config.yaml
hidden_size: 576
lr_head: 0.00266
warmup_steps: 148
decay_fraction: 1.0
decay_shape: "linear"
max_seq_len: 1024
MLP neurons of a small language model. Each row is named by its layer, matrix (down: output weights) and neuron, and shows model dimensions 0-191. Each number is 128 + 24 x the weight over its row's rms, rounded and kept within 0 to 255. Numbers have three digits each. A neuron's up and down rows have the sign that makes its largest values positive.
A block is one neuron, or neurons of one layer that tend to fire together. After each block is what it responds to, as a language model described it from the Wikipedia text at the highest values.

L4.down1846:147122123142118066108129119107149152147158146099112125140138184122107146116157123165162092122149146154122105128109089130141138101075160155084166119099144146177122133081168155129090123159106107153137190119113109117162147106132099142127103158169121086115104123119138126140155115149122148151155106101110141107111179090093119111105148151082158144098109121120127135140218169133163141166135153133127150161132150129138104094145124094141162140178112126122120105117159137126105090106151102147160118150141138121127104137085084117163077117162177136187124130163120117131128092142128166115
Description: Transitive verb completions

L4.down930:117163142108085128159075182131083116138151127089114119150099172106132114140128144132130122139160152159134099142132134192130131147153114113161154157164144096124103136138135098126155156109139148112137121098137147132104110169165131082145134132147123142109141110125137121136102146136155118131138139151110170099147068125150144137076126109117144157086159131118155113149122086124113123102153179185136125119108141113157120115112121081157083115115066122121158145175173125124088108094131132118127169145100134117147172105120123140158130130139129093150163128089104132143121113154122145141
Description: Noun-completing word endings

L3.down447:090107128153149114118173122143109112125133130098161068138158126135140116125148117106141117119119144099185137097090141105127113111143121130092150119145093133116098120154139132135107116099127147121136128146118148124105154116110150125127152084092118121115094121149138133172140118096131143079128137129105169126112097136125169124175102136137128124117125131100135105109153086135112135170154139182116139143147103123115138109132148149113137155138190163179171106133124122115108177147138125162137124134127116116122129125168118140117167128108140134138144124141122113154113089138136137128
L3.down1106:113122135153107166115139145177087074146149155119150153122114138105125130109107126133162144149095101086106117143167094146105120115122162094121149160172118118122132117084168108122148159184131134135088115129160128107131090142109105113088113112118129109167197144166132103122179101147152134119142159178131146149100133162119131094155108129103107149104124106087148159128142155157123132161143140139128129145151105103103112109067157162117137093117108108108176133144103158156096170129124137137119135113181141136114144122146115116108121134102106131124136123126119154139142094131140161143
L3.down1740:126140157130111103103133153149113122106098127160116149114129096138141117145152124085105138137130128100171141140144111164130090108123130098164163129122107147125126125091135073125154162148136118142092143099136144178178103144115104140100143124130111120144167104113156146175124129133106124159116142116115137105126149147139142137128120112110111129126125135113095133141194133120145141126114109161141145117154117122153128118092159143094123130150151135118139110110131099163100135134108101120097156137126130135116156143151149070150153153134125061136141138129150117161110147120109111121
L3.down2223:103126102114116158107142146132109140127148104139128106165107089161125089146109136139148137088108122146187150145145136138141117119112153137126159127097124140134152114112166125109116190120127123114132090155128157171099133102116064119103128123145133135140118166155105125153132101094108101142155136134102141125122136144147141164150123153138082131140176141136146092121062165107198136123120193129124178161100106141129127143126177141127143131159120122113136103120138159129156105139114138152138118132145145095124160184170132114127135082114076133134182136126076126136154119146102099153
Description: Leading digits of numbers

L3.down259:121125121105083148121103178148132101096094104144155090162098111087129093139124117106145162134114143131161104111130124131139127139095145080138076123103138155128134126139117102182174152123126116119144159112129110122123139170148158126137148101151127134106095159106176124160151103124146103147116135139160108115107104105136114155098089146071074107136098139129128150139161144164129115134149127170125155100153094144106121143133162080108113177133073134113156170140113112120162110181085174173154135096113097114138152104156121108112134119127163140144104134139125106102130135154142144126
L3.down361:128133083088133095125107158090152109105138158143132162147164174145120109099154144112150148127152079111164111080116120152130126107157097134096053136137126111113158149116113138146157090112157168147150159164131180126100104115076125155145124099098112155098125097169133137161138146143136101119137118098127144118133159155111144135165148154155055157126122131113140139120087103115114151111123110161099109118154148102154113153107149126074134117152165175111110124208132120113152112122125138077122128145145098098129143090149110104144147124131147156148110151123134113092108111114117113147
L3.down570:102138116127103151100115162127123086103109099092090099150060098108130092131151134161168152106088106156164135103135135146124123132084115108138109130115117206166103138127135099133101143116125132082128159126111091112132107185109138141149138130178123104145136145123138136153101060063125068118119106131124141123157120103126130146064110165112053118146109127140111162126099105156127118171130113154117128107134130126133133110127112126094141127129058076122156154153121105139143092144093162140133158133124109128117152118141107102116101142146164115108093101155150139123110139164107118146
L3.down2285:123135108087099121121084102149116134138158136148139108170126131076118127104103143115122157108116148124093129131078142141124118158166150130113100134139161144164150150127126130111126074139130108129153067153110111134087110179096148159128126113149108134103132149114124129168134135157120141061110121099118180124117169151095121100130123147121091111122093093097127122084144140139127140111096122132160132125096130112164148121146149096130130165142142119099149131160139107065128132105131162121133121105120146089098153180141120109110122128165124108130141141133124176146134108109124150116
Description: Main verb after subject

L2.down166:172129126123148164119148104130131134133157126119102108145110130108132142087115116110124134092119152106115138125133150094165130109142114154155150133097121107124121163146134112126138100147116155089114098165116142159127144152133119132118110125090100126083146077134091130113124154108157109138170154121142114105117094140141135097137164100144110123141130106149079142110128135151099152118148136138143106154139149124116182162167092112152137132130140105131102122126131123161120086115153140147095075118117143126132151157109115170106126151160149135139114125119129133123160125163107176125
L2.down285:140125082110092105143133127102153138164145110120127127136139112086114153168142093128132152118108139118150151112099107107126155123063110129102131112095128151151107117128136085101127127143085132077132131132098107098124143149076080105151138054150133106104129162164093163171137095154067135104107133098157101150140130157110165134152115133137133129127111120141156127109125115113143130139108121141129161167113118099114095138118127139132146162181107141131142173122133155111165120143133106140097140136169100107162126092117155123124099129127124087112131115121113123137116130150175115094
L2.down391:177112125141108149141116138109131154142124177169108123156147102144149136094097127192127102113131115136102107173131147147083140106167140126157099118129136136132129084110126067120154104121140139098126117141118118164100114155131126174139092088098089159138127136069148133117148182164132150149145124134095141129135101142154095059124123186151125144109154148121106132119113151118121146125151120131113163154162177129146134121129092136144138106089110108154154096169147081110087065106128130086089103120139118155101094122155109101123124129125112116164158105150115172108135111138126103096
L2.down413:151113159134126122138126130122131157131159112088135120139106095127127130123137108142177081113123155138135155110081120145145118127110140142160158086139146117107095100122150109156117144232149118145130133198158157132145109153125167093102135132120134148133114119128168160117125130146154116164144168167127101121130116122138111106139180125109107182159098116095135171107087162145121128090132131066117125158105102121094108135158125166124133136153203152128120132099125127160158168144138097170084137117118137131057128119147137125111130137162144152115104139141145128137084105128088105145
L2.down446:169148156123104168123102119131122106108124119140131139139121098149160077104156172127119095114150126155161046146119146126121132126110144129103135105117100138122123132131115064090097133122109139148114117148124157147130119132153096128136126131106120133133129114082158151150143114139088093140132150129136128129168122160114098145126153119127144152144115142132126097089099142102119103143147150120106165130123095106116121146139123150141144114136162126103108127137083143134120136148132115149119125105143129134098123155133152124122099108103135077133134142151134111168084119118131143102
L2.down562:152115120094107132139162137091138112117137137101145160157113149112164086112140139112134112149090150095136121128108188132155121136100086075150114150140086104091136131116090074154115125139085130130162134123130136149146098154120112138100125110157119095193141128131148141168130091124127119150144152140091128137134126133144121128103108140132158118118118076137131152164106120147100169158071146137122134096111108082116103118122105132131148094139123089176159101112097130134101132138123107162156132127146107170126133131135157134119129166135133104149120185122149129141090143135100135151
L2.down680:147099160151118149105162090118124151142120206172152125157155127129159161122135122111126136129085131104128143111133118152158146128127122116126054162139139103160113110105130087127112133126096147122145102121100119162110123128147091153142151120151109151203110138082193128123143140137105193144146120073132086108162113122154116121126126148143131156128137126118115140089136084176115112112128138128088111141112110125170107116132107116134148150110143125143118101143105081150131116108107135128135128121136121136165136164110136086127123094143091108148151118160095106176135086145089109126
L2.down732:138161099102118105113127105113167132091113128132179124107139126156089148103125091127093128129108119122160094131134116114080149122144110108177154133106133120157126116113128117154155137140085101130106132111124138131114124081121097174138123174127118120139169153146146105155140136138124136116089118116153139098178164091180114147129085093094139106149076099120150103118149116103097106149111159160122152122120105129175123089093138125111127108088111106131155149127130138127110137137093118131109137158176140118114113102081129154109122130098127125131119103120126103107089104149116140125
L2.down865:137105122091102111164100158117109147137164113137130082147104086148131111102128106148145145109168130123099122167115113103142155110118113101135091082114129154110152127136128145130107093160121140143123143072099174147140173124101126152156103131093130142123106076171139129115115125119121113109141160148127131114057135108142161091122112153122104085065095090122154108131148122127113134142089135141087112123064128109099134104152116142130125133119100142118141098107090126147092147127102132145131149161137085129111160144149191115143174146134102131133156148134117121109168115146108139125
L2.down1041:124116124081114144125126142115135119145174140077107133106119153098087145123087122145157123134116121086141119160104104130130135139114118135124140103157167132162137136131096144127102154122093113080149134093105124131132134154098053118150175171126120117146125147156127157163157131152151101152141118130156097154134161123107123165129091141115123098114077127131095080089146126147136155112145093134141134112102111115128108171101132131109128111172086108149136127100122155096134134122140096116110167119149122139144124149149073159143146118120129101107133137093136133147103118130161123105
L2.down1201:158121161115131161142155133140141131128123180147120087121089163138124161109159113169128098133142134080102150114157136149143103149138118134142124121118125128093123110158128131140150104154096116128132136101117127173142156079169112157136132098134083116135086110129132122145112144152102094081142129115137130123129092098143151114162137098090130117143098112092123125134141132102137134167177170139144157096129084077129161109136108198117132139163107143128125109125165105162109119123126107159138154135159122135121122119149109121139139114083078143139146131109094094106156120136100135150
L2.down1543:143098139116081150130127119111127097136128092112180114127128128073135143117112128117100141122152181095110074120103147112144176155080113132091092109088177115123127110128131113181087170121089155128118125118108118113096082122116156109161093132144092133085175116142141122115102125166172154161162142117122090125124100144111133124105109134127110130136126124152129154112111155144149097127113146156121100120150171126103116143120115102134142166108119147134128115154143118099136099126141140145154139144187102112113110122158118115114143125124170057142151104159099129104116111149134116135
L2.down1728:164117136165081121092162128132126064091096130119093119125131146117128082122084149142146101166100107095098150116113115137158116116120113104105125129171131064116122145116104078134128130129118147107137140116122125135148162178125111112136110147102130149131113133151106109109150109113130084121139100138118128154162121121164100104096108134125134113163108106094163131149145112122123141161130144149173108094132160120122131126140152116141105104129091098132122125165131125112115120111122154172146123134111104146142114136106178106112120153188168109135104167124130112115094120143109120110
L2.down1752:134136087151108139137139134136143122129130136130120116164111079132117169136099125133106135152159106149126152148093144127104157154123117090149134117109152131111146108177110092155111186170135103132070158126115145116102156085108129129124150134167153107088147101124139122140160131127161140116117137133121090142121144101152105095127117143122136120109142106126167091154129140097123124092122177145135128133130115096151141121138131138142094145164168088158138150105126114140151119126118066154135116156089139116140110071161110111141156104103150162167144183175128137176121114153099119126
L2.down1934:099137111125117124107128132158145130105143178093091076140084134110134139169143086116134127129152102136160122116115103113095176137119084134149100108114137129116094162136110116170115110113122137122166133101112099125143131144084101116127150100133126128098156129132110113182132094127134117133095125144102107128109069169128139125076121134124154146120131093148151120151172134145125127139134132190127135152108138149151095125167146143104114161149106106129146132142145136156167114139111139111153087111149118087134147129190141132150130136133154118127132097149162114147155141155144110094
L2.down2281:133129127117098150148142107122151118125116127123156140137150096179124124135123146146087105126116149155124136117148128125187124127094116133112159177121117098146122182156126145095104142112122130154132119141154175111179076136116104104122151133071128119112121077116071147137152142115190124102160103143095140140128158089142131154140131143137123176103068148131110144137115099141142134142114148128121100085161137075120146118174118093132124119108118114105151120134135139132108135082119116139127125131135143115113168137145152086131141147097148126095125182129165153140157117106108113110
Description: Main clause verbs

L3.down850:147137164127163104161131112152116141138118113151079112163157183099122142086114134136161131104064129177078140117138152132149112121125128084152117157136131168124117140120128142094131138112123111070154118153132104138136116127099123112100107139095158149128142118168106179153126109074149104147150119080120121088131156102106138160144101152122125106108125147125156147133113072113175089109129128108096108148104136096167125086154113130118162117134075153132121172175123181133117138119181112119110084121141147084147142141140151176099111173131110153162146157138158123110078095101147167137
L3.down1264:162171135109108111147121112100147128133133156106103113101132108152189132122194155146144068119121116137151103129109171110102188108145152133124179145134136117137149082141161132098127127136106096120154141107086064106136133136144131160143087119158117127134115142135134127128128139163125126063111107118091156151094161122087134102117118120184112117116141088109156110123144194131117118119162164135091134114115143122152099136127118131121165166156135130123150105139110132133103133155141090098122134110109136109124130178158102154182106111112123125151179144115132076113138139128146132146
L3.down1390:139171114148166122134158124112128098160142161151115140118180144161134148111155070151162123129140132106146072104125140107128101065115130130149128074082136084150116119159122150142142131136118127160126121138154124141144131131105134123135083140104121111154119108143171134121118147163095116151152141125114134142092118122121145113170119153133104185078161121101121108117160114105187146123112169143131135145124150135118130132100119134149182113129120149127099121144148142090142142146174065143076107150096168119120129113138068164143148141141144137140145136135110111133133094138115106181
L3.down1637:145138131051123095114108144080094132143116126137100127110176122149093106152115106143099125133139116148108127115126113153107103103075168138128102140100126111122101108088145100115118124102145136132124103106081152115111108127156101145071122165089165156121126111156154112119118122135155118137133149111186145110160144089216117112139164176138137139102129100141144125109098164136095154143103141126114149111086128147150147091140116096100133123138108183141107131151132100144172169128107111112112112115120133097135121056100119176126140082106104132078128137135167108105119115131120151103
Description: Plural noun endings

L2.down330:139121111151135144137122108161133137097095123155129135126154096093125146116150124077108154090135134103140126142156159090128105133137123126139141171109130143100154130143147126117132107175150117127126121151114108146154118138059121100134149160124149094152119146166110121106152120128108103147126143118124171081179149095118134091092146147144101092160110115112098111149121186104174143170153124125098112143076156109103177137138069160105107202126074078150127121148173134084111144093139138092090128135093174122143130134130103101150123130151137142132132115124159113137102096132137119172
L2.down493:117155120143115169158137135110132141117136163144120147076186100089122145165126150133148097115114162084150124140111111142167165156123151109144174112106117145068156132144118141100137133092151139129099093098139172188120145127133102125114066108162130128125134129098133099140078157138136173108093147160115113112069132138130144137123123153054049131140143135151128146140147119191124161111135135180170133088134110142135136137109149106139134123120139107117113147145145154097151165192094141103153148127140115090130096169129144135149134130116107109110126164122099140145165101137142139135
L2.down721:106131132120092115103115154103132152128119147124109159136120115122119141103110093099143155119108159138105124119138112150094159094076128101106114112133098154113120140152144139120077136130129157158116144110105131144114153133131111124166149108070124132147127117156174128096155143084119124133155113136174081100133155157104126123103178144113132120105126153092129130123171143153160158144147119142138144104125150155149143143141164174121105115101182161115133136129139171130129113169125146118170109159128140144094152140137122136094126111126128135131118117095137141144127136115124112118
L2.down753:156144096124096164144139136115121122097104161133139142127092138154122168123128084102112128176118139105114098119125133109114153090131150142120134131125115091138151123130095097112150165141126111156126160116142095132085139134156141133110133119178135142144118094171148137097105131132156070125160157149106146091120084110181112106168137124098158156120134133128154129130199129111097117139138133150156101172113160144081104123107103116187172127144127192096125147114167137096131104190122101149166100149090160146119129158109075163193157078109146151130124129154102115149132149126093166139
L2.down771:103111117108111106080134147139145123099134094103153141110131160116152128153121131128108189124133110045114167108119068162121110172111065111169133099139129155112134116147136130110098139157139118128124093151110102102159109124122131113135108169117138164098141123150097137111107137087153151118136146099082097158130101136114109168123135077162121154147188154144086119148176133118116141120095134129142135118121110092095134071100133141143171136085129109108120109111112122136140086077125127130125137142159139131119138101144161116122153111156103156116108145122138131093132148157161138145
L2.down896:160148114144102175131142137142158160091094151123114102123159137170149100140113123128109095167138146122170156148126097134164130144143102146131098127160116147115143140140101094161138152128101137107127126162118093153095117069168174121129148107109140151129134106109094121094138119148110165150125133133133137173123115118134108083114128135129158094158161145168144149151119158139165119138139142113126100115107170108153116097141143121134113141088154152151141140170180104104089135128103118100184106160130167114116116097103118129120113149112164148143138160120152128139150131145146141163
L2.down1090:167136128150122133149114118132131146120083115146145171140129108116174118147139135075094150126122100160144137113133156134128133078161127129107128073127185093087119116127182135114131105104151098147183126142110121151109113070162129114151125127145120066153152144133153156110166119124105103105128167187172123112178137128128133102107119105135142187146111164141133132104099118100144116157127119150096126131092105099103175114171119178127155160147132111108133143154121147137145124124139151142158158119144158123119111098133138118113132158154150099137110163101143131116137108144114140134
L2.down1108:127125106082115077100057083113127143098119136128121112143155108121114146143124164117078149105131117136106109140091138152108159148105157103139125125155125080143130120128125124113163175171142105140098126125138157149145089098155117098117100157102143133144104136119127149122133132181116130172129086152096123126156158101157187143128121138107088158107141140048142149129167108116096129125136107129097129106133138130167108086117139107115107106114117126163147164136121107153098087103136095123081142108138146127130142128158159078139190164078129076141129134136115087107096122111151147118
L2.down1249:135111152126127136150169077125132143149112112176141128112111133121158066128126102140179120072092150147123148126108130131171077146097184164110094179154160109128122126119122133124141113131162135094157136082135130114119125134142136130103151122144113126087109140106103155152132166134120167121156123139169128120131110097132122129131110144106139098129086124106074110121113142103139130111137129134128151155097153085146140114110109120137143136144142134157142148128074177113177133092167121114112146163126189137109151128118119176091160112153095183111148159136142104141103116110107154126
L2.down1755:113101135084133118116114134085133084166162177140144091138120131135138172106119134166101090119093132116113116119159093101137138111142138147189115098129139114134127139153111094120108152139089095109133159192123102102123100121118132111096140152119185149163114115144181121154122128164138187131109150137173136157098173146141155126097116127185086148125143059084132109184145139129138139171061107168112120148101138123125142109121127149122112128128120147163164111114116150130113127148117084145090119120085130100162142166136117108115149134132124137185141114117148122122109095150102145135
L2.down1806:109158120153125078168093140125101133098104135141124110141139143059125112183106128098088116124096121126103170105122125137157121100094160135102148155113136147116142126115124143134128118139100105150178106132105107142125145110159154126147150153111121122125144109100119170150154109087115085141107100149134146161144147096145121110156154096157103168137093114130100139128106110102132129136167131148111140125149150080122122100105110095100149114112106147130139154091148131134113156100144127116122133120191110112123111101096170177117086153064130137142119121125175123115135068068108134150
L2.down1814:157141116131113112141097162091145123093151152111122134146115184164131122115125115074164096114136122136064149119108136142132112134163136128135065108170112098124138097139123132148132090174094161108095145110125121126111113154104118139133111108118151079089114102113096137139084098120141104148095101107144150140139152121136162151087131136114142149115152127028126118115138136152119098153163119145102110119140112090152116114145164122164138150119125132093112141119090096114171133174139120119127097153154138118135137100199120132118098128148140155165093106092106121131148135136159157130
L2.down2116:153175100106094131135070144102123129108099130064095127150129147127127116141108102121151148143120098096156098116112125138116099125159196103098152130123131107150117095115140109140143166095143123146180138144125143124141101145145113136114134140121131157124117145156166115153139110152120115116115110122083107107132139141129097092167109141142108103131168113143130134152165158082124132138168164079118116109118139075171086108109102104102122117136119153121106150162116125085124150155121112123136103118123105090090133084124114133198129137119141063083128102118116112100149171124138137104
L2.down2141:101139128120136126123157106157116160065107114148140139152134155137142133183099140110142118145150115141100130091131133125138109150129140130160096158103177136135131118150117110095148143159128108120123105116091078126132125119101185115144132160166162127144176147153135129117128084122105113120147185110142145072130135132120133119126179100141120126111152120126129139149155148164146167106126141123083125103130123126130123127079133108090135091110168139137149125150111137110145126156106112114171113113133121126146100071154106147120154127200115134142149148102124133152114112141090102118
L2.down2225:115149153142149155097116125137121144152134158109123139134181143151115077130104076107115113116122144101105138098142182168202095154127108149115106113134171124101151143101122133108138124114103087170153157123113091122164111123135131094088182091122130154120107140131101147137094146139117122151146143161183173138130123160105105135151073077143082097120137133147151122181144136102147133138125147114116081112118144117141153094138165122125153153128110164129126148120120128144179110107156119122147116160119170137146128148126147124122124127123125078115141167125133139178143077105066115115
L2.down2266:144133130119147101093112147121114152165153141169106136109153122150056114096159152125239104151148123159112155129085122126144117143150115155159110119137158123105071131139109106098136130089135152136153176150088110137128171105123141122141143154129084137112158116134100118116130125119137103154146152119146147117113107115135170151141147118126120155178126118120116118107139126096131136068180112109114157127132113124127158131161115145140127172126150077147127126138146176133126150129111089149142138102063076114137122136140148167131134121112124084148113134133119133145090106114174143117
Description: Possessed head nouns

L2.down29:115110112144098142095140104116141146118114135126122133123150174168092125098133104147153144114121114156161131098141133125156123124181133139113134158118120113144125155118132113149105139111102133167110158114137128101116162132156153113136138032104117106125135105109128107111072162102122143125139149109140129147119118128116118123129130093140129150108155167067127127155106118111106164162114099130084156127144150171137142122148156127093161131113115159140147161113094160095106176152157092200144099108137167146101106162159145083125161095137081116114138135147129143125158135115124099130
L2.down39:119149127152092079116165128138177105148135154138142111097155131111097150151113174125158136110161135123127143140155120108102139137124125122125155148132148133135096127153157129157079134088068104074133083102131091116133095137133112127143111146123121138109111126147124132085134106113122140154124092129164142128085143098133151166149142112171127124129131130169128123165146128133171113129126170099156176153139151100112153097122119123120122100160120096135136078146129166160144154129174113110118138137133139103156134118142115104139125150152130079113135127123106127125116131137130105101
L2.down767:110140115122118116136136089134110112066108135106163129129139124143143148164112114118162197134096098101203126132145091162113128106123098130130123114147103123125171155138164086122125156147157122114111168084144115150145131167067117117115120112083115090110092142104117102128139086109103111127093139140094120138068147100118193168122096160157135143149136130109107118135095097119147159148098160153121167135132146167156103124075117109149136141106144132145118123149131136138137108130119095116163138115148130142138120180145160146143162094121130132143105132146114124147122158162171153133
L2.down842:113076125139150108123133108132086073098142110105139129105131118162137117178102123135144135114098103104145117118124104160135157116112110105140173180176107128126095139129118161095115164132171158136109157148140102091103087118169098084070123117159156104073140095102147096132137083128145084087142152089129134163077165133130161084078066130141079128167091148120122121099113145182157135178154156137146093152151160089086134108134115160126136136126107115146154132148096151104134143118152089121140123130150157113144155176101136127127140135143107155147129127121115131141110105104091156125
L2.down894:151097106107097161134165120108147149124184117114077110149137119144137087122132141122180099140127177123154144150145107075134134125144147120120154144120124117133105117126137141136131073121081131154134166130108069122138148101128146073170142088122115125128148139145141131117139176093117131124131131105132111141167114103123133113156176110095117119103151172126171117098143141124089123137132085161137145129142103131162137103162167135093133106102149125122106149111156139098115152151133112158139119137100127137141109117131158161133141043123127111143121094138127127118153119157154168131
L2.down961:116107112106107142138125129114130111083101106114145129150075156124140104130168104147119147116123110128136092097139205124102170056115148104113135084124140131120086116118112132103122132164140128141164162119102117134148108130131056134165148137155121164143136143093133157157149120092158148111078120140088119132137121161161130131117115138134145182132124096154113130113092099097106139134107100113130131123087081102137137153130149173146140119131169124150146121122109130100107146141125132153091127118135118154042123144186122122162136135153125121166111104113117146113125138144138122113
L2.down1150:158084131124112092120162153112121178135168170173105134126116150131132105132122123154145120103122145148166109142149103088127126106128117161086099118154121190111107079129114145171096107116086158151117108126119126088107162122113173097169085085095123136148127153190120153149131139161143111145150159123112118178104156155131129171171144119144138143101133114109147114161164163147123154122186145161137170164148133162141169120110129140136098165136152100140124083113127143116199168136122066159145139132119159126140152153095081104132136141094108100142138109166157144138125164133131105085
L2.down1352:109090088153157131091130123148107084083156103121172164125123085112151131171170082141116137089113131155179124126144134138138137108115101138108141107152125164092094127131160101144125156148109136067132156154112125161147105131151133141133092117100144143131140121147110126167162109128143098136134109099095140126118122165126111119150144155105103097115130107142120142122112165126136106101167103151110129125108160156162083153136120163148136130126072139127149117111094118135146168109148094142107150123150123098125139123123102117125129113083127114135099119120126138146080115128108121120
L2.down1540:138094145112134093120167093110091119088122136099124130132125127167144147154088100121122143176113103086117086124094112131129075107148136107144139163133108131171136152155150118118142150209142137098115142133121105074121100147161154101114111117189133133103111130147105105116111107145113109118125116141100156119103141143136163091063093119140126152158129137106140110106148156152167117175137130120160117177150141141124121137144176174137135151112166145121148100142135122118156104122171091124147133120145133135116130130173138069140124129132117124139125153096118132131138126106095166121
L2.down1586:139107115168155138084115105169143169147103152110168165166149110151113093092103138171134150141107105147155114130179100145133116108078104135090122136132112142104129084138128101145158113131128105130115112145173153098151105122133146100085125109134119111104146116111156109127138128152147117142124169098123137137095159153127150141162102092146130101117150117110154104153128144117143114167128112149098151181102119113095137110099126136121149103137141111150148124130149116112131100106141077116088101087142168117121160147135109116162113112139106106136147101114124147139078129175137158127
L2.down1600:166098102156099130100113152125176141158146105139167080140077132146116119141142168128159150202111149115139161133165177134137169133093113146142102126119108143120142154118136124118136147115101145124105128134131059141092094141122154156109127116098103124088165149125153089124130095176119152157136132110146116130138138131136179121147102126116111109145105089107133134109117104157161100100116153125138108096107125140138137162147119176122129146093106150118103134154145136128154133144133158108072069091172150143091155083125136108151099094148098104128134130119111125148134145077075137148
L2.down1691:168114165130117061102129175142112185122140145139125109175135100108088113113144105152148136174139158111121138132144083148103091099136133188138162186170130117158153145122133109154113153097111102115098128098155093086114117163117121122097132126180110123117120116124097172128164089112153093146095103111101092147133146063122108117168137145146124135089111172103125131155135175100113194126129109156149157137110135113107129153130154113133124084167113126119125094139117152141132157101152105123092132098146100116148116148167128115126110114117142115111124097101154122137106158143090166152
L2.down1815:145127112139099123104123085107114159092098159115144090129156183134150124118139139118112140086118162114141116190103112118129103133161113133146133174101117114151119110101142137112133140132121142117119102138125106121098085162145108100158138126105154160123124139079127127140105155170136120095082158155154159136165137114142102150140103122132076159117103196127178126067098137124129149104134141144148112089144178127132117129127125121098106130131123077129087141149114159106120157133112078139091143107116119079118142105157128124161114084174129113162137131147107173122100108087117142124
L2.down1884:121124126148098154122112150109133130111119147115149131162179158145193133101140116079133113116130133124128115143147133135108110121150133122161166108167121155137156110119128136127113125144119136140134127106170127133156121122101172116156135109101117149141110123156139094130120167165121131113132124135111135172113091123137144152150149126151119132113147152069137132112206144146149166123177102164086125146137106144150128117141135159122140157143091058129112112117110130068206181146153124169098159139137099080154101150154110123133134142086134121122114116146130113141132102137126145059
L2.down2040:129056086125163110129106157125123112135140129134169130140137189159142164117132097127157094102080159170148121124120083084116115125129153157104151129158156135115119097128133133161129129120096135169137119145134103111154136102160108142144144078131099160160130108145118127099110196111135128067111128118089134139135136142149157152155115134096156127131121119086165122117141172122102150131151107157121140139103108127144134108140139168075099122111166126153121123128107164126141162121097086111171175150130087161147114129124113124115118140133121128107150104128112098137150140140130105100
L2.down2298:110121123135168130088162151146102095105109149113108128098186115121144134115121090167155143118128132129122143146128110139134110106147123156148121081085140097081128122154141123137116111115117162123134148125102115175110150130104091109113141105085115105170147136153146136144112061110159092139139153101149144122147137168112165144163123131131148143131150115137103101124105123095164129142128148112116144137141174125143117128126131084112133100143156170168141128096117156128151151165134105108114148110100135140137145142106137131122106118158146114129151090114099133098146149169157113122
Description: Second digit in numbers